Weights of a small GPT-style language model, trained from scratch on English Wikipedia: 14869 steps.
MLP neurons of a small language model. Each row is named by its layer, matrix (up: input weights) and neuron, and shows model dimensions 80-207. Each number is 50 + 12 x the weight over its row's rms, rounded and kept within 0 to 99.
After each neuron's rows, "fires on" lists the tokens most often at its 100 highest values on Wikipedia text that the model never trained on. A number after a token or word is its count.

L6.up89:41 62 41 48 59 36 54 29 43 49 57 41 62 55 75 34 56 54 49 35 37 56 41 47 56 38 61 56 21 50 59 37 32 58 34 62 39 36 50 50 57 37 23 48 52 48 74 57 44 46 44 66 64 44 47 49 47 54 70 49 65 49 73 44 80 48 33 66 64 47 47 48 25 42 65 50 50 56 66 44 73 66 52 64 57 32 49 53 47 47 39 39 57 29 51 64 66 51 20 24 35 39 47 63 39 42 42 53 48 55 48 44 77 52 43 49 68 60 62 36 54 49 52 57 36 50 49 39
fires on: " att" 25, "j" 15, "t" 13, "e" 6

L9.up265:62 35 48 57 08 67 36 24 60 77 39 58 54 64 64 66 57 50 41 63 69 40 59 47 53 54 38 34 30 55 33 47 61 56 54 53 56 39 57 31 59 61 49 33 41 67 43 49 49 51 42 41 49 46 33 60 47 45 35 47 60 45 60 62 17 50 46 40 63 32 55 51 59 52 69 64 55 55 34 66 52 60 54 68 61 37 45 79 42 44 49 49 58 48 53 58 39 42 45 48 46 56 56 53 43 53 36 50 47 49 57 50 33 61 31 60 61 51 48 46 59 46 68 52 39 44 60 51
fires on: "." 30, "," 14, "9" 7, "re" 6, "4" 6, "5" 5

L9.up974:25 67 66 50 52 52 50 50 50 55 34 51 43 62 46 37 47 58 56 59 49 53 39 51 62 62 50 23 38 54 55 48 67 45 45 66 41 27 43 44 42 36 52 43 62 74 50 47 53 76 47 52 53 52 41 32 38 31 47 54 40 50 51 65 40 37 63 27 55 35 52 60 40 57 37 48 62 38 57 35 49 58 44 46 43 33 53 43 35 47 51 38 59 60 35 61 55 57 54 48 38 70 50 45 26 55 52 56 39 60 37 61 55 34 47 61 40 52 40 70 58 40 84 58 54 62 43 68
fires on: "u" 13, "ew" 10, "l" 10, "h" 7, "ra" 6, "ain" 5

L3.up194:39 49 62 42 57 53 45 68 73 34 34 48 51 41 59 36 57 49 59 37 53 44 57 55 29 40 34 51 39 41 63 48 43 54 58 60 48 59 47 57 74 52 56 51 59 46 36 63 19 50 42 44 51 51 48 33 49 48 48 47 59 49 51 61 53 28 54 64 23 21 60 58 70 50 53 33 55 60 54 62 54 71 30 47 52 35 29 30 59 39 78 44 45 65 53 68 39 52 59 38 38 56 36 32 45 53 46 76 29 32 59 61 49 48 44 34 38 29 57 25 48 40 76 40 51 46 45 56
fires on: "ill" 29, "ong" 16, "ak" 6, "ne" 5, "ir" 5, "un" 5

L9.up150:44 55 35 75 59 46 62 55 69 48 35 53 35 62 57 55 44 49 58 72 36 38 53 57 36 69 38 77 64 45 46 58 51 42 36 38 61 51 51 48 45 33 37 65 29 73 42 61 37 46 43 64 55 40 52 61 36 51 58 51 60 51 51 45 36 42 68 54 38 39 30 42 61 40 44 53 41 47 42 69 62 48 41 49 36 63 40 58 49 60 62 62 63 29 58 69 57 25 54 54 38 44 49 41 61 27 38 53 44 46 59 52 36 57 44 53 47 73 40 55 64 55 65 52 67 68 60 40
fires on: " an" 69, " qu" 12, " An" 6

L8.up323:50 67 60 55 30 67 59 47 48 32 51 67 70 40 52 37 56 48 54 33 51 49 60 48 39 37 60 66 47 58 27 62 42 57 70 57 58 42 17 52 37 59 27 60 58 66 40 34 42 49 43 55 24 48 53 70 57 46 49 51 60 38 50 53 43 40 49 46 46 37 72 37 61 60 67 42 49 43 40 21 69 52 71 42 59 54 63 50 50 69 55 49 43 44 31 42 30 55 54 57 50 54 51 42 66 58 56 47 36 44 48 47 41 46 39 28 76 67 58 46 72 51 32 43 46 50 49 57
fires on: "," 51, "ff" 7, " " 7, ";" 6, " |" 5, " and" 4

L8.up661:35 39 55 45 40 58 51 42 68 48 38 49 48 39 52 41 48 49 47 69 37 34 55 38 50 52 58 49 36 58 42 60 24 58 42 48 52 54 27 53 41 31 52 34 59 42 44 52 46 60 26 64 22 47 41 26 34 57 62 40 63 44 52 34 35 62 21 46 50 59 46 66 49 44 31 53 45 65 40 44 37 67 32 54 22 57 65 79 33 55 58 46 61 47 44 35 48 46 66 47 50 38 41 53 36 54 53 56 54 37 40 49 38 56 41 67 51 44 56 61 54 21 54 48 44 70 51 58
fires on: "|" 68, "," 13, ":" 8, " |" 8

L3.up917:42 66 57 42 42 68 53 67 35 36 36 29 33 35 57 21 68 45 39 43 35 51 45 38 64 22 47 59 76 66 41 61 78 49 66 60 80 78 28 59 41 48 50 38 51 78 59 50 55 61 34 49 50 44 46 63 53 55 45 57 52 29 41 44 39 27 50 42 41 36 65 58 46 63 61 73 78 46 53 68 46 38 53 49 51 63 72 47 39 33 73 62 59 56 54 57 60 55 54 53 48 52 56 51 63 25 49 44 58 38 56 49 47 50 42 40 50 32 59 62 78 43 57 50 47 60 58 32
fires on: "ot" 15, "an" 15, "ie" 13, "a" 10, "man" 8

L4.up235:37 46 40 65 62 52 49 46 63 71 47 58 53 32 64 37 44 50 36 72 64 60 62 48 31 64 52 71 44 44 58 50 66 43 50 52 27 57 62 64 42 42 55 59 56 48 48 67 55 63 68 52 67 45 57 59 53 55 64 55 40 37 58 47 47 45 49 41 40 51 42 58 38 20 52 30 45 49 35 84 62 35 66 68 43 35 33 72 42 45 69 46 46 53 46 47 59 64 57 43 73 54 12 40 48 54 22 56 74 61 53 70 66 44 60 39 45 51 56 53 31 42 50 52 44 51 25 52
fires on: "l" 39, "W" 19, "f" 7, "if" 5, "ach" 4, "c" 4

L9.up134:52 50 61 48 64 58 42 45 47 60 62 54 36 50 45 56 63 65 69 43 55 38 58 30 59 48 54 52 46 60 59 42 51 23 50 40 59 52 75 51 65 58 35 54 53 62 43 46 41 38 58 69 71 24 60 57 45 86 48 50 44 47 55 44 34 56 37 46 58 19 39 39 44 44 47 45 55 49 43 54 64 43 45 58 50 48 36 40 44 52 54 60 56 32 31 40 52 66 43 42 47 61 50 39 52 56 56 51 54 43 33 35 61 56 64 65 25 49 47 66 26 36 48 49 61 70 37 51
fires on: " H" 93, " h" 7

L6.up252:48 52 32 32 48 75 36 42 64 52 87 71 52 46 65 61 49 27 52 58 57 54 67 44 39 83 52 54 29 46 55 48 40 53 59 35 47 30 29 43 50 53 42 50 77 56 67 37 56 54 45 64 57 32 55 72 53 43 60 58 38 59 41 46 45 60 53 50 27 29 44 26 58 55 61 49 53 47 55 34 53 67 44 67 42 45 36 58 73 47 28 53 56 39 63 50 30 56 40 25 37 28 48 52 64 56 65 42 42 56 44 55 52 29 60 45 51 35 53 57 56 36 33 57 71 40 56 60
fires on: " to" 30, " will" 19, " would" 17, "." 11, " may" 4

L2.up559:53 41 49 50 69 42 57 56 46 44 27 29 44 52 33 85 62 43 43 39 59 49 52 54 53 56 33 57 50 56 54 53 43 64 55 28 44 60 55 37 59 38 42 42 27 58 37 58 51 49 41 51 43 57 39 47 47 50 17 60 40 39 55 77 30 60 69 51 29 58 76 45 40 30 46 34 37 44 59 55 58 37 66 52 49 51 36 58 49 61 67 40 48 56 45 38 50 49 63 71 43 51 57 61 49 54 50 34 58 44 41 49 54 63 42 61 54 63 34 50 76 68 30 57 26 44 56 52
fires on: ";" 32, "," 23, ":" 10, "cc" 9, " of" 5, "iving" 5

L3.up464:35 59 69 44 71 27 51 47 65 45 49 33 36 60 41 54 58 25 50 55 61 53 65 34 48 26 56 26 64 50 65 45 60 49 50 33 69 60 33 70 57 73 59 53 43 63 63 60 33 51 49 39 30 28 53 61 52 50 57 65 46 39 55 64 86 34 54 31 31 38 40 42 50 31 44 79 45 52 39 64 43 48 48 47 48 46 55 29 49 40 68 63 61 38 53 60 43 45 47 48 61 58 48 51 58 45 42 29 48 49 50 45 50 42 41 70 42 36 67 40 46 43 59 50 32 53 68 49
fires on: "am" 17, "al" 16, "ie" 12, "ile" 7, "an" 7

L8.up154:59 70 32 61 63 41 66 54 32 47 48 75 52 54 29 52 31 29 62 28 59 45 41 39 57 49 57 64 51 55 37 42 49 34 48 73 36 45 61 64 75 47 55 74 45 30 21 59 33 37 36 46 59 40 53 72 45 58 44 48 67 71 56 69 48 61 31 47 58 65 41 27 53 51 50 41 61 27 34 66 40 58 52 46 38 78 47 63 62 44 67 35 57 44 54 63 60 37 47 41 22 59 63 52 43 54 56 24 48 57 45 66 47 38 72 71 45 40 41 47 64 45 54 63 34 57 44 61
fires on: "-" 23, " p" 18, "k" 6, "ent" 5, " Cent" 5, "idd" 4

L8.up516:43 39 34 60 55 54 49 45 39 40 39 51 70 77 50 34 65 24 41 63 32 49 60 57 23 56 49 41 56 63 52 50 31 47 67 45 63 45 66 68 42 31 46 49 36 53 65 56 24 57 51 65 44 61 33 54 32 49 29 61 53 51 52 48 55 58 69 50 28 52 48 62 55 33 56 61 44 52 25 68 49 37 30 63 15 49 28 44 46 54 55 49 67 39 35 47 51 32 45 59 47 35 30 39 36 27 61 40 25 59 49 57 30 56 54 48 54 62 59 68 44 48 57 60 58 57 61 65
fires on: " " 54, "." 13, "ed" 13, " an" 6

L2.up386:52 30 52 54 63 65 61 73 47 66 58 31 47 55 60 52 44 44 53 56 54 52 53 58 46 44 61 47 41 64 58 68 36 34 47 52 42 41 53 55 32 59 53 79 44 40 51 45 65 45 51 54 62 24 64 50 45 43 40 72 55 69 64 51 30 54 40 39 64 54 48 47 47 49 55 59 64 64 39 40 51 43 63 21 49 48 40 29 45 43 60 31 55 69 39 49 56 18 29 48 37 30 77 54 46 60 25 55 55 60 53 33 40 51 63 52 80 48 35 39 17 46 67 58 48 53 46 43
fires on: "om" 31, "erm" 14, " Tr" 13, "hem" 6, ")" 6, "ph" 5

L3.up939:72 62 59 77 43 48 53 64 60 45 49 89 52 49 17 57 45 72 36 39 62 49 51 49 58 43 63 49 46 50 68 54 67 41 44 53 56 55 66 50 50 67 48 37 42 54 49 64 58 31 63 66 45 59 58 47 62 57 51 26 49 60 50 56 28 45 46 36 32 46 39 51 40 58 47 50 69 40 36 56 49 55 57 38 51 46 52 64 58 32 63 35 41 42 71 56 45 31 45 16 54 50 68 59 40 37 26 60 38 44 57 65 44 45 51 60 51 40 32 57 60 32 54 47 38 37 64 60
fires on: "ph" 15, " most" 15, "t" 12, "ch" 7, "c" 6, "pl" 5

L6.up928:45 38 56 45 53 31 53 56 38 43 74 61 59 58 54 29 41 44 42 51 58 59 47 48 77 66 46 59 52 52 62 50 60 29 41 39 33 49 47 56 55 49 61 58 69 53 31 41 60 64 53 58 51 25 59 45 42 37 52 49 59 65 74 65 44 41 67 55 31 29 43 54 51 68 53 69 58 41 44 65 40 61 43 46 45 42 55 41 55 59 73 40 48 64 50 73 49 59 48 50 49 44 69 33 32 43 63 54 56 65 49 45 75 50 76 43 40 52 57 55 41 35 53 36 44 57 72 64
fires on: "h" 35, "ra" 12, "ut" 9, "f" 6, " count" 4

L9.up902:52 49 57 39 35 73 46 23 65 64 47 69 55 42 43 60 61 36 24 54 69 54 42 51 53 51 38 41 53 50 32 32 44 43 66 60 55 41 26 33 42 53 53 78 31 32 58 44 51 53 51 65 47 67 42 54 54 51 48 65 50 50 63 48 58 33 61 46 71 51 64 53 61 61 55 53 49 39 18 48 62 57 44 46 60 40 60 62 54 64 61 44 40 46 59 67 24 54 55 57 41 59 23 24 60 46 26 39 33 59 46 68 62 53 43 39 50 32 31 55 60 45 41 45 49 72 30 61
fires on: "." 24, " and" 19, " than" 11, " L" 9, "," 8, " about" 6

L4.up33:50 56 87 43 49 54 49 43 58 36 55 68 48 75 71 49 35 25 55 49 34 60 52 41 12 36 49 52 53 51 56 63 68 51 71 33 59 69 72 51 44 55 58 33 51 48 44 55 57 49 51 58 42 15 39 50 72 48 42 53 56 29 51 38 42 45 56 47 34 54 43 44 59 67 45 29 43 57 42 64 44 45 59 42 37 52 37 53 50 48 53 49 54 45 49 52 56 31 36 62 48 39 60 56 38 41 46 40 44 52 38 36 61 45 48 57 51 56 16 58 48 57 55 44 46 49 57 59
fires on: "h" 30, " K" 8, "u" 8, "th" 5, "he" 5

L8.up275:52 63 49 38 31 35 47 62 63 56 54 48 54 41 60 21 69 42 30 43 61 38 52 68 49 38 58 41 42 39 27 55 33 48 74 72 45 53 57 38 60 52 23 51 64 67 52 55 64 45 64 71 36 50 40 75 66 44 35 58 54 52 58 75 30 48 47 57 55 55 53 33 46 52 52 38 45 36 62 48 46 60 38 53 53 52 45 55 54 61 53 64 54 65 31 55 36 63 27 60 23 33 57 47 40 36 53 47 57 26 52 63 45 66 63 49 46 57 30 43 43 56 60 40 58 34 36 66
fires on: " p" 27, "1" 15, "8" 7, " d" 6, "l" 6

L9.up596:50 55 49 55 44 61 78 54 60 49 39 43 32 49 48 59 72 36 40 49 69 38 69 68 53 71 46 56 53 62 55 41 61 41 34 68 53 34 66 50 45 43 57 45 63 22 35 47 39 52 44 41 39 59 58 43 36 37 59 44 66 62 43 62 60 44 55 63 68 39 61 36 28 67 48 30 47 23 53 34 31 43 32 37 51 26 51 33 24 30 37 48 28 47 45 64 76 33 48 53 33 68 44 31 57 44 61 33 47 41 67 44 27 44 32 46 62 43 47 53 56 44 61 47 61 33 42 57
fires on: "." 18, "l" 12, "il" 7, "A" 7, "re" 5, "-" 5

L4.up997:55 36 48 43 40 59 59 42 60 50 50 42 49 40 22 35 66 56 55 54 46 62 23 61 51 12 38 41 54 42 57 64 42 27 72 73 48 40 60 63 48 37 58 43 64 50 52 52 45 56 57 40 45 45 64 57 37 72 46 57 48 46 64 38 55 56 55 49 50 38 66 29 34 31 58 45 41 43 59 50 38 46 69 49 57 33 66 34 40 45 41 45 60 53 45 39 53 65 42 55 48 71 38 57 41 50 39 37 68 51 49 37 27 76 59 45 41 52 46 55 47 30 42 50 46 24 62 58
fires on: "re" 20, " vi" 16, "l" 10, " s" 7, "pt" 5, "ret" 5

L6.up362:72 68 53 61 63 78 35 48 39 53 47 44 46 59 59 58 38 47 22 41 34 55 57 32 59 39 45 43 48 49 45 50 65 62 65 44 76 58 35 55 55 45 50 35 48 61 59 47 49 67 74 66 66 41 38 42 40 62 47 46 34 18 72 32 46 63 68 41 68 45 55 48 45 56 34 34 54 49 62 57 70 47 48 51 59 63 59 45 54 48 48 47 71 28 61 45 48 34 44 34 49 75 37 29 46 57 33 39 35 78 64 32 50 35 72 33 55 33 48 38 65 59 62 61 42 33 38 51
fires on: " not" 18, "ain" 14, "q" 8, "ia" 7, "ly" 6, "is" 6

L6.up113:44 38 57 72 44 41 44 43 46 62 49 49 52 64 48 40 59 47 37 37 65 42 33 48 59 37 42 73 54 48 54 32 51 47 58 54 40 24 22 62 43 44 44 36 84 40 39 36 48 31 26 32 43 35 39 42 49 35 48 57 32 57 59 16 56 59 49 47 50 39 41 64 36 35 53 61 32 46 44 56 54 58 55 68 27 46 77 64 51 56 56 59 68 42 52 60 52 49 51 72 56 77 56 80 55 60 47 47 56 55 40 43 50 36 55 38 41 36 46 48 47 70 37 57 67 47 67 51
fires on: ":" 36, "i" 10, "," 10, "and" 6

L2.up339:38 72 62 58 59 46 25 67 46 44 39 55 49 40 54 48 62 43 54 31 48 59 43 54 63 61 50 42 40 29 35 42 60 53 67 87 31 57 61 29 37 74 55 58 49 45 57 53 64 57 27 53 56 44 51 40 75 27 59 44 25 34 71 40 43 50 31 12 42 47 68 49 66 60 52 70 49 58 62 36 68 35 55 48 54 32 45 51 60 43 52 52 49 38 38 55 52 46 78 41 46 51 52 52 51 40 45 54 35 37 70 39 50 50 52 25 49 56 62 62 79 53 49 47 55 30 48 62
fires on: "1" 31, "2" 16, "4" 14, "3" 9, "8" 8, "5" 8

L8.up177:49 52 57 53 62 54 49 65 56 50 65 41 43 42 55 22 39 38 76 65 79 53 24 56 70 41 51 42 52 56 46 46 66 39 66 45 43 48 57 38 45 46 25 49 42 60 44 35 37 61 56 57 60 47 61 15 37 46 52 62 38 51 77 42 24 49 70 37 42 53 62 48 34 55 37 40 49 37 52 50 43 60 74 45 54 64 36 61 48 56 37 49 43 50 53 38 67 43 67 54 25 31 35 48 54 56 41 45 55 63 47 50 39 50 54 56 39 56 30 77 36 44 69 57 66 43 53 68
fires on: "ro" 19, "ar" 14, "ra" 7, "h" 6, "t" 5

L9.up924:66 64 47 58 56 50 45 45 42 43 44 46 49 44 43 33 72 42 46 63 46 48 53 43 41 45 51 48 36 50 44 54 36 49 39 79 41 62 52 19 71 23 11 62 33 44 32 72 47 63 53 35 35 36 57 36 58 31 38 42 53 56 55 59 48 55 23 49 57 65 44 56 43 60 59 34 42 33 36 54 36 54 40 48 52 59 54 62 27 42 65 62 40 49 46 44 31 40 48 37 23 37 41 41 57 56 62 49 48 49 47 46 48 57 69 65 84 53 34 61 43 42 51 73 50 55 41 49
fires on: " p" 90

L9.up819:57 43 36 49 47 67 53 56 38 61 27 45 63 42 61 61 82 54 62 58 54 64 52 59 47 35 60 51 49 73 39 58 27 55 56 77 39 64 32 55 63 47 25 31 51 64 46 60 56 34 53 39 54 50 50 57 34 55 51 67 50 65 59 40 47 40 44 59 46 70 68 57 57 40 51 45 49 30 26 36 65 26 30 55 68 28 46 67 50 48 48 33 76 54 58 66 44 43 55 38 40 46 45 59 73 45 45 40 66 49 39 30 50 29 56 47 75 51 50 71 33 46 51 50 46 46 44 51
fires on: " p" 45, " v" 39, " V" 4

L4.up937:37 47 68 58 49 66 75 39 41 37 25 40 51 56 65 80 74 36 47 35 86 57 61 60 45 53 50 47 49 50 57 39 45 61 47 48 45 59 23 60 59 73 43 37 48 38 18 59 50 28 30 41 50 37 49 37 47 43 15 49 50 46 34 33 39 61 55 50 41 51 45 57 51 40 55 61 42 49 70 39 58 45 63 63 42 43 48 60 46 57 54 49 54 37 71 50 53 57 54 61 31 71 67 44 22 37 46 40 32 58 45 59 30 50 49 69 66 42 33 49 52 46 47 59 43 53 52 54
fires on: "," 54, ";" 21, ":" 9, ")," 9, ");" 4

L9.up797:40 38 42 61 56 51 47 62 17 56 34 47 40 47 50 60 45 61 65 44 31 56 47 51 51 57 33 43 64 46 20 55 43 37 59 48 67 40 60 59 56 23 61 40 40 67 41 52 66 45 52 68 61 53 37 74 25 58 67 43 57 49 64 55 55 41 64 52 54 56 60 42 75 46 54 48 58 50 39 53 62 66 50 61 42 63 49 57 38 40 48 45 57 48 53 67 49 43 42 35 35 45 58 70 50 41 48 44 68 50 40 47 24 46 63 17 55 39 55 51 53 29 55 57 45 92 70 65
fires on: " an" 49, "T" 5, "in" 4, "S" 4

L8.up158:51 56 45 45 49 63 53 55 57 60 58 48 56 51 44 56 53 68 52 35 70 36 63 54 33 31 61 49 68 44 46 65 45 56 54 58 43 46 56 43 66 54 36 26 46 45 48 84 67 59 36 57 45 36 50 51 37 47 27 54 38 48 50 57 43 42 40 57 59 52 51 21 54 43 28 44 55 44 45 74 48 37 47 64 40 50 45 50 45 41 58 48 40 62 45 63 58 37 64 20 33 41 24 52 48 44 42 35 73 50 35 57 44 46 58 37 61 39 44 30 55 44 66 72 59 50 49 41
fires on: "." 91, " ." 4, ")." 4

L2.up562:40 59 46 52 70 51 62 46 51 32 44 60 69 57 43 35 56 28 51 50 64 69 66 39 41 51 72 50 41 48 64 40 76 58 55 54 43 49 53 43 48 26 38 32 41 43 21 44 59 42 33 36 59 33 49 32 56 58 46 48 44 61 36 51 39 50 53 44 45 41 47 59 42 33 37 65 51 61 58 58 42 42 56 53 37 62 32 80 57 64 69 44 57 40 36 50 65 63 30 38 57 48 19 54 55 70 65 44 63 50 48 52 75 52 50 48 33 55 75 64 72 37 58 57 66 53 43 45
fires on: "pl" 35, ")." 24, "uff" 6, "l" 6, "f" 5, ">" 5

L2.up915:32 45 57 61 45 58 68 48 49 56 53 49 43 64 40 77 44 37 48 48 59 63 62 56 33 54 49 47 51 30 61 58 51 59 59 40 45 65 41 20 62 54 38 39 44 69 40 62 55 44 65 60 47 50 64 53 53 41 28 44 35 60 62 41 43 54 61 46 58 43 48 58 58 46 44 77 45 56 47 57 64 29 69 70 43 38 44 59 30 71 58 33 73 36 50 37 57 65 56 59 30 62 54 80 52 61 61 47 45 61 19 36 35 46 41 65 41 50 52 60 66 51 43 43 42 26 54 34
fires on: ";" 31, "," 29, ")," 10, "." 9, "\n" 7, ");" 5

L4.up234:34 57 35 32 49 49 64 73 59 43 42 37 64 47 51 11 61 20 50 57 46 52 56 61 36 44 64 25 54 27 50 51 53 48 48 54 26 24 41 54 38 45 48 55 62 57 69 50 41 46 37 41 55 46 45 53 64 41 21 54 58 38 57 43 62 55 39 45 70 62 64 45 48 58 60 51 55 56 67 51 46 53 34 67 65 27 35 61 43 33 33 58 47 80 47 48 47 49 54 38 39 42 52 38 40 50 32 48 51 57 46 57 61 40 51 60 68 44 39 58 46 69 55 25 28 63 45 56
fires on: "l" 24, "k" 11, " Cl" 11, " cl" 11, "cl" 8, "m" 5

L2.up156:64 52 50 61 50 44 44 52 32 48 58 45 58 57 50 32 44 32 36 44 66 55 53 61 30 53 32 56 29 32 44 35 40 60 44 49 69 37 64 59 61 60 60 63 34 69 59 39 67 54 35 57 51 55 44 57 29 72 45 37 46 46 79 68 41 49 64 24 36 43 50 56 58 49 32 54 59 37 64 58 59 49 50 57 51 36 57 47 43 42 48 51 52 55 50 67 46 40 49 75 50 58 54 61 35 45 56 47 32 64 11 21 68 53 53 52 61 49 67 55 61 38 41 36 29 32 59 54
fires on: "\"" 68, "1" 7, "4" 6, "," 5

L9.up403:47 41 47 53 52 55 56 57 59 52 60 34 56 36 37 51 56 57 45 62 38 57 64 38 51 35 56 60 49 60 43 59 51 53 46 60 71 54 62 46 67 43 48 50 32 52 38 49 50 46 43 51 29 20 33 38 62 48 38 40 23 46 58 49 48 50 53 67 38 50 63 53 49 66 31 66 52 55 28 41 23 43 53 42 40 70 63 74 47 29 80 54 47 57 59 53 63 45 36 44 24 40 27 61 45 63 43 37 39 56 40 55 39 70 49 53 48 34 42 51 53 45 56 54 40 44 47 46
fires on: "." 71, "led" 6, ")." 5, " ." 4, " St" 4

L8.up766:58 49 40 68 43 42 75 57 51 43 26 43 55 39 41 54 65 65 53 64 74 74 58 41 52 34 61 50 43 43 39 42 45 43 52 45 53 55 64 65 48 39 44 49 29 61 53 61 69 42 35 36 35 41 46 31 44 51 28 69 55 31 37 50 49 57 47 73 69 45 39 46 52 28 39 39 38 38 65 53 37 44 35 61 45 59 55 60 57 45 46 36 56 35 52 59 62 55 66 51 49 54 22 58 56 48 53 62 31 45 37 50 39 68 57 69 71 53 47 46 56 29 73 70 30 58 45 34
fires on: "." 85, ")." 4

L6.up672:33 61 62 44 45 39 52 83 75 45 77 75 49 59 57 35 41 20 47 57 46 78 20 29 45 51 39 34 69 65 49 41 67 63 65 50 62 45 43 61 49 53 58 45 43 29 61 55 73 41 39 53 38 61 60 40 62 50 54 44 52 59 44 58 46 37 62 34 53 45 46 53 55 36 38 46 66 48 33 64 27 66 64 53 38 45 64 38 54 46 44 46 63 44 54 43 44 35 68 44 61 57 63 24 34 60 40 67 34 62 48 41 40 49 60 62 57 52 35 68 72 48 44 47 40 47 49 53
fires on: " of" 34, "-" 12, " " 9, " and" 8, "1" 8, " early" 7

L4.up441:43 44 56 42 23 57 35 49 80 59 34 58 28 30 38 59 39 54 33 62 54 53 35 51 63 46 66 72 44 57 48 49 57 46 47 41 47 47 60 58 57 65 40 42 45 45 48 60 71 38 56 58 55 67 41 62 72 46 40 49 39 47 30 40 55 67 60 32 56 42 68 61 41 41 40 40 35 64 45 49 38 85 49 28 48 46 51 61 50 52 38 67 40 50 37 47 63 43 58 25 56 53 37 54 44 47 20 30 49 57 66 52 61 64 63 64 56 43 40 51 66 40 45 49 60 52 48 54
fires on: "op" 23, "it" 23, "ch" 12, "h" 6, "t" 5, "r" 5

L3.up535:71 57 63 43 34 60 66 49 75 41 50 45 62 59 35 46 53 52 25 30 38 50 71 77 54 56 44 50 47 29 46 37 34 59 49 72 43 58 47 39 53 41 27 57 52 57 53 61 64 49 49 64 36 51 33 49 72 74 52 55 61 28 41 60 65 47 59 51 51 48 53 57 52 45 55 66 34 37 56 90 32 35 57 55 25 41 25 41 56 51 67 47 71 46 66 37 50 46 41 70 50 32 27 53 55 64 42 40 39 44 38 57 42 51 53 52 53 29 59 47 47 48 56 50 84 56 60 52
fires on: " |" 28, "ade" 9, "if" 8, "otes" 8, "ain" 5

L2.up856:59 56 69 48 44 38 36 45 46 54 51 56 42 62 42 39 47 25 49 47 52 70 16 51 49 59 22 55 45 31 46 13 74 67 55 58 31 48 45 65 55 81 61 61 51 62 50 45 68 63 44 49 48 38 60 57 79 44 63 35 45 70 70 55 28 33 54 44 49 54 49 54 44 51 52 44 66 55 52 47 61 67 55 37 58 46 44 46 39 59 35 56 46 61 63 51 60 50 39 45 56 53 54 39 29 37 42 51 42 65 59 32 53 43 66 52 41 33 50 65 60 35 53 22 34 58 50 61
fires on: "-" 60, "5" 9, "4" 4

L4.up649:35 37 47 40 37 26 70 71 62 44 46 45 50 47 68 32 55 56 51 55 65 46 58 77 57 25 58 33 53 39 64 69 72 30 29 64 41 50 57 50 78 55 61 33 58 48 37 57 44 50 44 46 54 30 52 50 58 63 39 44 63 55 71 43 31 42 52 44 43 34 58 55 60 47 45 55 43 45 57 43 51 62 54 47 51 38 61 51 39 39 34 54 26 70 44 42 17 62 45 61 44 46 33 36 41 48 21 63 70 45 45 49 62 59 77 41 49 49 63 42 45 49 39 44 49 58 42 38
fires on: "l" 22, "sh" 22, "ill" 8

L2.up570:49 24 63 69 51 66 47 67 23 44 53 71 28 50 47 62 48 56 45 42 50 52 43 44 38 62 62 51 37 81 69 34 55 48 41 53 59 57 41 50 49 40 65 45 39 56 61 51 89 55 42 51 49 39 57 39 61 64 45 50 32 76 34 47 53 51 27 57 44 54 55 52 56 50 71 55 76 38 33 31 28 52 28 60 53 57 63 63 63 55 64 64 41 48 63 53 64 38 27 43 41 71 51 59 47 29 41 62 53 67 54 48 57 46 43 58 50 32 56 54 53 18 56 38 31 57 78 46
fires on: "led" 14, "m" 11, " of" 9, "ation" 6, "g" 6, " both" 5

L3.up212:33 59 41 41 35 62 36 48 41 43 49 55 58 63 61 44 57 42 59 47 25 52 32 55 56 59 34 56 50 46 74 53 61 46 70 53 66 71 35 56 64 36 47 43 42 71 50 42 44 43 50 48 37 46 58 56 60 61 55 54 51 39 64 45 55 23 28 40 76 51 30 51 47 53 52 44 36 55 56 62 59 62 34 63 45 63 55 58 47 43 43 25 58 85 47 54 57 37 57 38 16 31 35 76 77 49 57 25 50 48 58 57 58 35 67 57 59 30 57 33 57 51 44 71 38 46 52 39
fires on: "an" 35, " English" 15, " Austral" 7, " British" 6, " Japan" 5

L3.up1009:33 57 54 51 48 59 45 39 52 71 52 36 67 41 49 33 41 57 50 60 46 24 49 28 36 61 53 40 45 56 50 61 63 52 73 38 64 30 73 64 47 58 45 58 72 55 49 43 56 57 78 65 47 50 58 39 56 44 58 75 55 24 43 45 52 48 59 41 55 59 44 54 53 49 61 45 59 53 39 49 56 38 56 72 46 35 52 36 34 55 66 63 49 49 42 52 35 55 46 53 38 64 54 49 51 51 50 51 56 62 37 53 45 34 63 69 30 41 55 44 33 34 37 43 58 67 69 70
fires on: " h" 65, " H" 34

L3.up410:45 52 49 66 59 47 57 32 37 33 41 64 29 54 63 51 53 48 39 49 67 54 44 43 45 47 24 60 50 38 32 50 35 39 41 54 58 50 58 46 50 72 58 57 70 55 35 27 48 54 59 41 31 45 62 62 36 62 56 47 65 49 78 47 41 57 49 44 47 26 48 26 46 39 45 65 65 40 44 47 71 51 55 58 68 36 33 46 61 54 36 43 63 63 49 28 50 55 56 73 56 57 27 50 46 51 48 44 31 43 40 44 43 53 67 61 44 35 28 55 61 50 54 37 23 57 43 62
fires on: "v" 12, "ph" 11, "-" 11, "ce" 9, "inn" 7, " State" 5